Weights of a small GPT-style language model, trained from scratch on English Wikipedia.
Size: 13 layers, vocabulary 2048.
Architecture: RMSNorm before each block, rotary positions, biases on query, key and value, tied embeddings.
Training: a variant of Muon for these matrices, 461M tokens, 7259 steps.
MLP neurons of a small language model. Each row is named by its layer, matrix (gate and up: input weights; down: output weights) and neuron, and shows model dimensions 128-255. Each number is 128 + 32 x the weight over its row's rms, rounded and kept within 0 to 255. Numbers have three digits each. A neuron's up and down rows have the sign that makes its largest values positive.
After each neuron's rows is what it responds to, as a language model described it from the Wikipedia text at the highest values.

L8.gate758:116090114133110135155116118130098063149160141109140174139128118122149131145147129155112149139100100138136163117151180126150160157117081165129153101163140156124131156093118137129176121156166099174160106112104154087130080133147187156159112107165163151190103147067128123149111182107159080131119125090112078127114163158119097106153156176173094148119058144091113138106138069126133161153155
L8.up758:102168172158121085125162212116113094095158090109146124098128173127074170188155113164146112087149163185099110135129060089150143100086163142174139092096164103149140106106138114143161218173161124082122068070113122162145139102106126135143134136132120156078165125079118193151124152125146097128104134112113118144109110131140170152189085126155189097042103155128144170144079092151158114120110
L8.down758:097131114192103133162089129158093092107086156159090135137138139144109167114174112083147186114098155108078094135129137139123160160165133162132135117180136153144139106094173151140163133157139115099114129095172069135135111128119130104112150111118115129150168058099176136124110087141083109137185131160102147183133164140121133127101140110130181132151147131066101137120152151154181186107101
Fires on "that" after reporting verbs (explained that, noted that) and on commas ending opening dates or phrases (In 1996,); also on mid-word letter pieces, mostly "o" (Din-o-saurs, Y-o-u, di-o-cese).

L10.gate64:141106122114160167184119122107152109140117115142118120137132157145142174130095147171154086155125147122075070137152138165128100114116163135149105146123170137137122115133087161107148149147126121119147149148063239164130160125071144097155136114060189091140109135079187142121082178147154099150097156088152133133097150148147142148181076123092146151131142121151177094125121141176091142110079
L10.up64:155181136113123134114184177120132126163143130088109106115124106164134111159147113185197112152118164150160146153110127071145075111112150106130177075185132147034096140141170096116128149120194151156174142144142150117066165158172086136116147138177162208107073137114147106070124111159159132094121183129132144151138139111153125172097193152071167185144147150177123156110131129105057140110182
L10.down64:096081183125075112104122109137132195112102134102136139115132141152066113146114098148146140141128182141091194063107180075120104120140078193086154191157125111113146148106115132146123149103194048160168158123115113150131140144154156148134146080146131087128147084120145162146121117116139144159148127156114163104147144096128093144130115142121105127077102166115175127076099113134147169169141
Fires on "as"/"As", both as the standalone word (served as, as a member, As of) and as a word-start fragment (asked, assumed, associated).

L8.gate482:103101130135113110101116069101144071083153148142168135119108115116110183130093150174065114147171097124134062116120129153092156074191154163131116068137072126069180102130112080145165114164149158138169108106139141174114051088097097141153126117183120059144119152162080116220147109125081171078159126139097146132061160123143210129157127118198156111165122195127088174129146128139101071066093
L8.up482:110147140130117121097155124113099067079205177081145094102134128096143168040150176139149130067117144096124130125146134157093144141102104150096097099147198112099145131118147138141092100113134171094189152139109081160166172133071123118110087086163186134134146154145146102166164083169116118085097072167161124137128164083105156160075169172085117172073167157132071098129171144182088132137096
L8.down482:125203124114131098128104059099057072099093086156154113121059127127126146122134184120124194100173105128133162143070134088131124133105082102195126153126144118097142155103149128130164103121142091069099156161161121143120142132110091134152123083112143094117084164133096186114124074114164090195145148132158126130104148158114149099171131119077167160171100095108086133144138178202109165135194
The pronouns he, He and his, and "he" as the first piece of a split word (helicopter, heavy, hear), plus similar word-start fragments (Me, ple, il).

L3.gate621:093148154051175114083176115138136147183141134165111135055128066102127143188123119190198153131138140134141188144126135107153151185073129191203180154129099081150116120148134118116083133141115149167162165136115129105122188155130123066129179121132147126107107083153117117084182116129199129120131100146195181098160174123149188113136084115068144107146175121175128110091197084119133122125103
L3.up621:123165146110126096119133147130140125198177124116061100137077103107130153113121150170142132117118185191117108082130123118148105166151143154164175105121170121173160213108097169091130192158154161152161174099092130145176139102148086132074183150161146105128071092118159085129133102159139120179119142168158168174085168150114154095156124107112099170110139112160176107174249105166146082158102
L3.down621:104089169155162177107116131133187124160130111088115126099164126137171126188094125157187100095084167114154114112151187122146097140067119163146148139129083088164115177114124154133160103108097097130190140142121195099108130072089140087101094165124121119109101121186128144083183144138155146135145129128156162151104138123163099064126128123110120158104159138120145178152163105103093118088113
The token "as"/"As", either the standalone word (served as, as well as, As a result) or a word-start piece (As|sam, as|sistant, as|k), plus some became/become.

L8.gate98:156100151109120149079190046131105229113148112177118164123107131104185133168151114120150174130148174164144154141143124132149185172107129174091093125150174162125126137072150128104146124123118120119086112135131117191177106146137144070146121114138170137152143130108094107139127068142116087094104127191170101096068145141135180102193143144138180102059094161097184138124148157059151155062130
L8.up98:110067105118111153117150101118107078113129076125125122083120147120087100102144090143077076091119120200093063130106127172124182119138124112113071138117141079115131160063170097151108110102102132123138145132076005066127150151159155120137090129110148069157135153093111169159132130099135160128204154095116140094097091152155107097088116162153124117126121172080085109111160137089112155069150
L8.down98:149155226116129122150107102041158112155125112118137119141130151157197120185056162111122154140112143065163172085148159121192146123100087099114194125115149163101128127106098165168114166141167099098121139070105133157110083098132132106117079112130089186132157102168148080138143084143097127109111074178106109153131111072134117140173125136142107164102168098094120122151161106121121093091128
Final pieces of adjectives or ordinals right before their noun (schedul-ed services, Syri-an court, nin-th edition, United States), plus colons in "Time zone:" infobox lines.

L3.gate383:051078128114124134120143137134133153173086072185095108120093101149142099159104162162110057138090114123126171090139087137170112198156179115088084146116109135074126099096113145136138082114131117134088096089123132146120109089074133064093114167159111148069110179153114197144090097150136169187109129075148148123122136162072116107144096096135137065144147165117147075114118113128141144112124
L3.up383:148109138125113190139176090158143127124099121112042121126074147100131138162098139085121095138156101093132174166135075202093080168145124138166122088123191175157132122107123099136112124184131105118150146128098124158200136177122111117119142148115122161087080101119107140100109157139081148178116091134193069169185155092164142153141133129088129146113119134126090123117097176163086153085149
L3.down383:127123189111102122112121097132161164099151183139126135150143079113078128198173163132148144129122104113119142065131140139095077077101099074088091156081150087047126111069089148116153163181174087102147073111119157140154130135157152109099109167162171137142159119088120101135159097101178076140115123053157119123144061089148079136153122091137095134161063098062167105160117148147156049115139
The token "the"/"The" as an article, often sentence-initial, and as a piece inside words: Dorotheus, nevertheless, synthesizers, Sotheby's.

L8.gate55:160122126117173115076068160132146143112115105151078126094180135098129192106082088094135122112134116146063211122042133206125164144138110165188100085144179098109141097123148098136143142134100144106143152144246140145127180120146158123143085084049106063098164132067122093091080192168131148097098095134130109149107140124085126128142105096154059150097152189109145114172142171094115137123131
L8.up55:112154129095090081105065061199143159129139070153183065144124175122118132139111162099108147126079136133166075171085125079105148171107126102151071045121104150163104171159129097151114113130079140108160145088153096158163091152148136127161140150174129120131122099138129118117078126148135143090109095114112119111154137115149102172129117149118178144100131128086170132121133169158095036140145
L8.down55:198121189115143123083107131121102143158123119055080131146107114090174125104149098125141111114145137197077150167119106196101138125126209142088140108110162154155095070129062097158174134165140155095081093139172145131123107133138149131135138110130205151078107167112123122118063155159072173146143074166122109137097122106121122097134153094101095116183178147172122124119176149107074142157094
Mostly "to" completing due to, led to, contribute to, plus prepositions like in or after and forced mid-word pieces (adequ-ate, lie-ut-enant) and table pipes.

L3.gate397:176138093105060199070112108133164122082135105160120064139129160126178135111107134167151119118136114085044120114134132131092061154111130103118106169123149152184115152072114091125124072203148117112111088087128166123150096121102116144093139117145089150112122062145114127124179174130085085089044080091190128117103111119155116097111132097075164103079126111128110090050133123145096167151112
L3.up397:172110108103176132125124166104097138114137135120112179160107103112093130109178143112151176109140183092187128108094159159152105116187175097182130145064140133209138095145117169123142154161147083136065139103142091182166173127178098139158177179169131115109103182187178179119157151119134155088187143215107129158156168119110107103086180088079140112100069167147150137084124122141150106138080
L3.down397:103071081111121064136067171163144124144229143151142156163151077126120166164134148120138154127076110129112141116105117136148131131100171154177112129079137081150125052137142141113155087108108124132115114146098075157083106156130136193174179126133120194090077110144080144155166108143098122118171187132193115136147082109120090104152157083107152190133122167201116132147091021128125099152185
Commas closing a sentence-initial phrase (In 1986, / Meanwhile, / Following the war,), plus "that" after reporting verbs and newlines after section headings.

L10.gate468:145119149152158128118156158166086038107090120114117072099186126149157164158118100107115105103165133085102086136108148111116113114116147174199170173145128120132113116104092125118115053065136161114113131158155144120082135062187160192161149134158062124156125176096137107094137117153088098115198087140161089167124078164126152113172083145122108134114113093109107139115123089129144110137123
L10.up468:204107180127145153131098126183113131175086174091086183114195172147120211131179094136166106159139092118143079130138067158117084124121111125166157112105161109160133100147080142166085107072088109133148174156098164145145118195137177117131144167147100074194120130106150146155116151118113121126120126140112144101133173154164131095152103180118167141091132140095123141156143107135154168143027
L10.down468:129166113141110053121124114110143178107124067144161110148105126116122093132119107128125146151100139089140113084150096108151142117141135123127112089110129133078187101116121144143119142170069145125148136136145082110153175138127126049120107185137136082104105176156138154147028101181128138159101089136106121134103130128178123164121184084117194147131173131111120059112109148114134135147116
Commas closing a sentence-opening adverbial or prepositional phrase, right before the main clause, e.g. "According to officials," "In 2013," "Thus,".

L8.gate424:095157158110139150092102075155099079149178137162073109125192115135142190126047094170202110139103153122129128086122167126115184120100204127192132111101101157190059095102145170145118111142099100103133163114123126118126130121126181151167187187124114093135087086147130088092202092152163075123144082141147141089125125173118139118190065097129150122116124149126119112091124104118157176152137
L8.up424:138115129172118148106086115079113116139141101132058153111169052090098145107136086127163126137093113151120114091133172101138201127126143166131168119119146076127123072119158152128129070150063053126165117183146160111119177148110084102137093127132077112124130105056138101064106158172142123112143099131142134109120189159143112124158106114084134096119090174086115089146092165155119124083101
L8.down424:125173180183090147085111091145148159145101077117173127098120084159147102142127140108117179181121180105111118118107136117164140119124123123127203168139081172102135091144092168135149121144144119144112107091127118137152112121117124148139155146092067132160111205134146190157140088112155092147125131104150150131108164165182119159115149148159141130156131132150148079147124165098112118149090
Short preposition-like tokens (at, as, in, over) used as the first piece of a longer word, e.g. at+oms, as+thma, in+secticide, over+whelmed, and more weakly as plain prepositions (at least, such as, about, over).

L10.gate401:170122125082192111119152214131200164137128106160146139119137139154188144120136111125105146099135117088188131110152189122074120180105155117129103137156119120129109107102059086103104183116162086091147169104080137117139052138186168186161095171101136181168136145114117125109130093097138138226114106113089092085104157094110151139147140191153181184056152126126145152119065173117158136120131
L10.up401:148114154127079153144170115170189165125145076098167129153173131080150122195130145145106162135093104152127114141092125118121202164135203056134071133093167132137138140195145174149175160167107066132157110066119166165123079085139102123150170144152132152115158126159093135038126157128110122125087109146154093131093135115092151111184147140145099109153181106110119142145122169184079131137138
L10.down401:137115128141089105082139118112122140123134137096163109167120126078126125140124164116119177169128136149184143123082087108088163144133089169167119093107150109056082175076186135136156184169104153108127137147114065063183133106158145069155114128102117127159153125148187189179120103053087142131089103125097138122135061120149126139118136137160065106106136137150124141115191086115152105196151
Word endings and function words that close a verb or link a cause to its object, such as caus-ed, led to, due to its, contribute to its.

L10.gate531:085171156135100070142154115117149158144099127170183120168123192094076131221102098116081118145161120139105060116140114114049130164113133105147130137135149105126130141189183139179155119155126115150184170087107120165139152118189159121158130141137110122134188079118143164127140125118105149118094161141084190090102076112121136117151110048135192147156117148126141092221167135158082111110085
L10.up531:140116119138104111141184144135151129119111123143148151094103147119138123126132132130125181166097132132089079107181166094103115211151114147191130104132144175180125144194151122139114123166087116149120098120065156166123112088182137109150088141085105112139089051107133164093146119144106145099118156071164159094119176144117143111118102118104141188138160125094107076172135134093173220130121
L10.down531:118125088182133100116160103117154167142120162127133128206105123099154108079133099207087123104139170117137131090147152124134080158107199117146163165110086145147072156099158125133116196202157125128088178094181088151127175119215179091149081192142094150132099109123152181156128085151101112119139129177175074148124111116098108153180127086171138176114123143128176149090108150107153078194097
Ordinal number words and suffix pieces after "the" or a number stem, such as fif-th, second, first, and nex-t; weaker on articles and word-initial fragments.

L10.gate1006:179120126150164145104190118127203132132099109148213124152108083128142107156129187122108154055131114127100069129140131172108055138120068082127120167154124110120107091132165155102167134127074085182114136160106140140178148089156069165148190101137171153127154135099174137166146115103108124181123125173119180100162134162176110096061120075104172172128063070128108105135159138110115156147202
L10.up1006:149093107170155081125068126097202159133149121180169106076184097161153160138142113137091133099188141113126122152122165138125139109152116083208109184063161156091132101147137124146184106118080099103101134192164128139189153159118128165184150098108155178124188116114182109142131099062100173147127086171171139134130192143097090095139099131139132106116083146191131085132079112089124130104120
L10.down1006:118191098133163110144160155133100100134130123154140156129080138139108141132134188162177116111132114177156131099103123138074109111085161164088098158159142159110082165084122108203143114132133144081103129122054133142098122208139104125064112132165152087093132154158150111106147172103124089122077131092145120122184120114104095160154101156214112154090172127167133166109164111150108134055104
Final piece of a word or year that modifies a following noun, e.g. London-based, dedicated units, the 1972 album, eastern outskirts.

L3.gate46:126109138115170134179128117149134168105137123101178135108104129160134133094110129126082118147130213123170152097167124140146082063109142203144176152160120131120133136117102100167116151085202143115166151097101084100146109127141060131083075094145030095158145154115176165137134166140153072169139097147121067162127157136113087180142159179158114187180091166099117097143069100164116124129108
L3.up46:151103144080106119203123155141122180165104094120169152124149093145164143114106154110127162132092202099174144076113125181093150047122195210136125160167165136125168135129111114198149129090133091130135145143125149078133106163115111143078071145104077147188073193126160113170112147191153131178135075074107115168103131091137091184133161163179086129112137169105122169150106102144120158098115
L3.down46:139118085110132117150132105158137146086157149148146109110122113202069091126106125118062182109064190155121111097121060131081146152097134138146108135097152126154108150120132141164061138096111105094059148157132149136143087147168097184116085137114148108156177146168149168109120158110098087121144132110127119092135140107131114136100202142149089129077084141085090137141079122171117158121123
Mostly "located" after a place name in geographic descriptions, two-digit numbers in sports-stats and results tables, and word stems like found(ed), pa(th).

L10.gate483:150120163121088138146148132198137150104089101121108125181128123171108100163151117138131125066155148101165065118093126128202135142120100159117138103176082106147147159159108111149133170165166183153136124156078136111116136159143102136128118082103187109186137148148106138103184108116083079119154136119100150128046183111083083128082193189113111170103153162135104142108137140133065149134090
L10.up483:155122151118118159150182132141173154151117087130141152093131085119140118138123141091093169127116160145205125132107094078111201137118111128119107148109064109124167147094127159141114133197159241133135150148150132088151094167089110125138183136079131095135112111158118095079161104121036078032125132118137120155123124088169105132164160158124110118143106142090107089144115139172087064169139
L10.down483:108092080118148052151106146155136100182088165205138109070151194119193132198145174090108110125162189114130167136139158072159088135160117142158130103086119073095153127123082099109116159129100177142137128141106124149090127180113135146108117084147152177172136206165066149123177096122179097120112155112120111127107152132134100191111170157176112108146140138119128145113118127094119125134123
Time-unit words after a number in duration phrases, such as 18 months, six years, a decade, with weaker hits on random word fragments.

L10.gate925:137067194144128101075139141112110103120108104106119096073101138120127098094085100135123120138137159126127158104141133164184077111148143154139132144126100122194112110101140128185116084149103096120169121130104180137088157128143116117111140170089087114167123148162060109089161090112209153092205094171078157146115144110149130085164112118105143180165167149142165139141136135079186152119169
L10.up925:062081090108162110125073108124150099131116122134086097123169083138147111180182143070142107065115153076185151131094161158172107100106122153117102101163185098136152117207136125124136098124112088127137107139119115120127159177137163080108132158146160164059182098178147099106139146089055104161134173045180132110093141105055119140139213097095121147157071089123128108116112135137174112125109
L10.down925:132097088133123134124147070134094082196116177129118125134092157138093126150085138115096085120070137163106143129180176099197154150132120180155162112127100096107119127114163133188108101152070141148141127141156109121102066129142081119144119100097129151116135106067130092133156096113102095132192090177138115098063112075123156159086142165174168197098084177116152128134098103133107118085145
Mostly " the" after a comma, of, was or and, including cases that continue into a longer word (the+n, the+refore), plus mid-word fragments such as ser-v-ing, s-it-ting, audi-tion-ed.

L8.gate206:097157135174130112111156132107142082128130125080123136102117133097084124167181133145121170153138117092150174115091048141171137118154099145161186080173142156119156121188092099129157088078110083122122064109108086144086120075161101189167159168101089094126136123140131149115105164145097131148059138079103071109118116139101072121129093132126183089139135152114077151086137083085176122118118
L8.up206:129122168106138140128100141161060171152152113130159177171095178128149111122151176075100147142131114192163129151151128194142142118152084111144101178127164078129144144137065141145115116150105158131088139163175136172181098182183149101084170150164109126158108138115172125164163127129096128100126131179103135137063110130181108100123196147114141178090145131153126123163122090106154154120157
L8.down206:160166083161111120160059078178060086141157077127115104172152115115132161080141146084100166102116185088067130101148121145082112149100148117131113136123041114118092110102149159120095166114126106089137146104080137145136139104119119148156130105203082129091093069109088132118153141099137108197119114098133119147153124159087158166150175097110128168123164109179136126207087117174127121112174
"That" opening a clause after reporting or belief verbs (argued that, believing that, commented that); weaker on scattered mid-word pieces like "Comp".

L3.gate1015:158179136100120167171109118192080122137191135161138158137083173123142101154109134165148147119120190143151173110118164166101096101082153137137123119102102155117146046218131120082177129141143169140129114078150147095137106191127128141097097144182151153093123149144125141114140165160174146164146117171088090166147111127122175137152139107086175172187108205133134145043151113134106118099112
L3.up1015:179150096076175140142137097168100132099161124230159126138127160116142114136104061144158116047158131169100138119100176194132079198121168136091115093111113143075112068157162121105157126171123128120090094085163120074136166136073123147076095148116104173172164113078117049146179136089111104138146118114110117113159119104182159118191164136137136148136116174118185143110142120129119169089100
L3.down1015:147156071049073155118121127146075122174144106158097104195130161106096143152125092107148117031159153141116140144145214203138139151165148094121125125208132151098186169202151162095091144152090075181179125135106154111148151100041159132116100148114029115197129127156120099109084101121152109079134108133134103176199134175116131115112157123098098157129079135151139140121144086133125161152149
Common modifier words like final, lead, first, second, not, team and American, mostly right after "the", often modifying a following noun or taking a suffix (noted, secondary, Americans).

L3.gate10:161189124103100131115091182138184160149103147105103132114120142136157085115139099135169130074174103175027107076149099084197128168125083139150119147156136121184166103094156127156106197122085126133114086094144025047131126160147155123108159146115159066139130169197138135155151123158107192170168138138139221094142170097117102117175079136093160102119080141096180134103086116134101149121181
L3.up10:082159106157145143112044167118201210134124173114131095106077122138126100126165115194148187098147102140097114126116114089094059134167182081152131128181135153118120151138143119159105209123097125143097070122121028091114136154090154099132139132173167100153124157113167157126118113148172171157091149164157171080147207044089109144125054104135105113190145168139120109132131098117108158135173
L3.down10:088193100096174181135130144187128153136103085100078117171128148190221060071100118163107134108145152131166126121088094114119089146113138119146092084113157083103104119112142095147104104127163142099133118098119151102146134163136116152132172150150168093074177141183151202133163146107127086138152156147147135142036135113120150128212068128157088111120148084154164115142077094172129098049155
Nationality adjectives and country names like British, German, Japan, plus party or team names (Conservative, Democratic, United) in tables; occasionally verbs like became or left.

L8.gate874:056160124158116104177113131125114131060101088096109078113136141098124102162117143100127186118119123111167180165103167125132168062098088084144086123109185155125190155113101127069194086122074136141183171158138143147153171128123074153112178153105117076157171123085080123156132101113162168176085132111111133124168150148061146116083138080113163117114129155118062177134120177097185145116174
L8.up874:147158114122155119140157148118103076143158110093124065137153137135132175127094159099111141126191121101139115137093100189109115119115151133164160082086129169095155112110179104126153133137136141118106092127186139117183127141099144120100158151140136125103116135151155112117151092132128214201143159123122169106119120083162125109095085067083137093121116083152099134108144143087187126132118
L8.down874:118117166151063091156160156177118100162191077126161113145153128137137179205115165174132096146086116125092063124143135112141140083069150103134124117077143085118148111157156182119120138114097122104132135163124073126121141180114113127183133144088094132151166177147105150163129172116128195098060217147114124116144178145133131121128150133057166092145137120153157134057132145126150176120185
Final suffix pieces that turn a word into an adjective before a noun, mostly participle -ed, as in captured ship, newly formed, covalent bond.

L8.gate417:152084118162064098151096124125076152165057104135183152196126093092130171132107110134138182153141100139145132095131144168135150100138090191154107102128116131144096140155107148131114147177110113156100211165119146114133096141195090124140111182119077116217109102165108145079135088077159134082126150111178089092189121084155124132142102091110220121056108162111134073189155106140093131138106
L8.up417:148157135081187122113077121165095098187136127156156077208134122136116138152117094113167151130111128072162075121096127101110168151151099113142096118121119135153128076081091145141137118136107137203091130107088175122056107145128137174104100121166135075133169151100179097057093096148053106114166091123132110130133179137111157099122139116136149157167167121119149187137095094142146136179132
L8.down417:193096119161139144199191145166188104140098138141195152146102125150157147079127104148109114130136139112185156120102154142133137111142135123124166142116188108145134100184119140160091140197124159090114152159105180113130130100103146142138114040090129112143109147148110138116125166167084123154147155103169054137100208094126138226142147109144104157098161116122143083129134132094133063099115
Time-duration nouns after a number or "a", such as year, month, days, time, plus stray early pieces of split words (ru-ral, um-brella, so-on).

L3.gate165:165133155130138032140125165087143112065103128163144101131192160086131156129189068113110192080143122110068101133060139100167172085121096132138107149157098083163136110152103129208169151107106107102085119125133099101167104125119110142159100100122096103070100113127168113142173124124101190111123107150126068125150157164146101102102094182112134109122127177134146150160130127103138085131107
L3.up165:119131120109184136164093087121106168087137169143110142132167145113120110120124143110110161122095150105148115131130172088085124092105113119109102157118110095138123152144131077206058156034164085169116061098147104093064130148145171140145107131096118144115210089135157173164198167123101128106146208110123079141071110131134110119088086071196130073074120167197190106109145065131147062108127
L3.down165:147166105118177139141082136040131100143120139201128088092160135104137107133107117175106134128103158170134129157137102113083092117098130094119105124143131116116227176053138157102118105151158129077113071095186144180151112122038163184141118042138102191156115129184119166154108132137109086089158101151116131133140124076188137170103116153166149128124094163116097134117140110147102166097123
Pronouns and word-starts opening a new clause or quotation, such as he, she, I (esp. "I" beginning a quoted song title), they, there.

L3.gate384:069138116145187157121148138130147118113139117167108041078147168185098183116129146124084189126111117126146080107080121143089139078187097146091145073180104156114110079140061112139121175167057175168055158104133156108129092123130113101156162160110139141099140129156121124121106100068171138087131060107130070159125182141191132117155178119128128070121173065120107178128140087119150131109118
L3.up384:177186066116154097167159111038168150148068130159197134143194131125155121143162093150147115142135130126187174089187153122125186143140094196128119076141142173151086124103188168077138135135104135146141153126173072115176106158098122124147089087098123160104122125152172147167031182138089145096079112106119109110201176128099152142078152175122102167140096052118114155127123141104128068122102
L3.down384:040092195149102132146189124162101107101133142104128149111074152153167104149085124133146111113064144105130054195070152167157077212127136152117126179139197066099145114174079113094108167187098136080112089127084146124117135150103095158159119109132143158155149105154078120096152099096181130159134150175143120139151147103151162148188066136137124115072126122137130137151068146163134113119128
A lone "o" word piece inside an oddly split word, often after a capital, as in Iowa, Voith, Football; also some periods and commas.

L3.gate211:184152132100146122077125164098114079120110144130092087130163155066182128157125095124101179092116146126063137076138133182157097106105116115169141138128089128168121145106184110140180092127115133173163120085094121130115157120176137107173143109143126141069187113116130095091096120168160095102073189077077103154114140157131079174148097149121108144120176145123094182174170147076182166089102
L3.up211:140132098047131108162132145103114117105105159107140157138146121090165117121121119109125176124095176100128124123075068130149112094103132133163129069146103081189116143089187176123143179148094141130103155111126111172114163110159193125163129127161157112009153077077083131122109119145107083095108184142150131139059075162073147134104140115174089088157077152108143142134126115174139155155054
L3.down211:144126133100126146174104128108101123153114122190161145131172131159180153117170101080145188123096144071203172128139105130128080106130058181127067133147139080076145089102182141154152165197058089230151082144184100151127155111149065208112129092125105123139086142141112164136131143118160110091143177089163141083167121161134086137151115108150095151087169099133129116137053150139152115151131
Calendar and duration words such as year, month, season, century, and month names, plus the comma before a year in dates (e.g., "that year", "18 months", "December 16, 1933").

L8.gate843:132137144138163178146114106085125195151137097127100169078122085095151123155117123158088156097180168085128047113137146191116150093120093124116088116103084149143116128178183115141105157111125179113094162099144141121137145140117079091147159092158120159083107112155096193139160122131121101092144108130079130155114147173193150087132080160206101175172107154138118138082119120105112113179124
L8.up843:135085124187076094157107114126148125173143177115142152122101138087113135157108089169137102136141184087129102160145077170107144106115159166126143120123109158123167176146144083110122123144133095160103152142096173163175164094094102107090086122098169085119146096150120113129046174151101083140129160182132189082124081067133154177107114132141110047097147080105105094144114157093172150151142
L8.down843:097130153169132094255129138089144085105154195124170111096093176167142153109114108115117102130084161105166119139149074141091101119174134189156124101097087132130154147086105111135102082134162104128156109150111162119078076122179157130145068111110215149137158103188148131131128072125111134127074094127112196145147148160135150193115168120123100158120060118151118099167174164165138173138125
Numbers or quantity words right after in, for or a parenthesis, mostly in sports and biography text (in 13 years, in 22 games, for six years), plus scattered mid-word pieces.

L10.gate28:119138113118124162111144131118128124094150107086138182149143095154181165107101135090110174120121067172145112131140158154149123074141155114125144127158130033124137117067057121123129057149102088172123151094094130105149097140098148106132116177156093185108159163138198127144093112110107133130145102134134154126124131111118110122122105131087096151067105109127140093081105065105101127115123
L10.up28:157100117154075119164093148072085122138125110154149144136155083158111117091151117123133141148145028138118113152171092138088097078096098110150135115119182075089186184109139163125110109179101133142095140142122149135137129174074117083080113164150093151090110088124146173117117139102073079144087108160142116133156131090192105090091141179164098122137135079139120097122110138124106109111106
L10.down28:086118140140163153071098200134135161128104121097144087139119084115139149166156105181131103117127121136134124091141140147055126147102085165146127119147132143122146085088093120074171117121162084097154136136124109082153117095165164131138087139106129103162132139156133172162143153133093122161120127157127172120119115135112125150163114064157135140108097066147114123188105096128158103170196
Final piece of a transitive verb or linking word just before its object, strongest for critics' and experts' verbs (criticized, examined, noted that, signing of).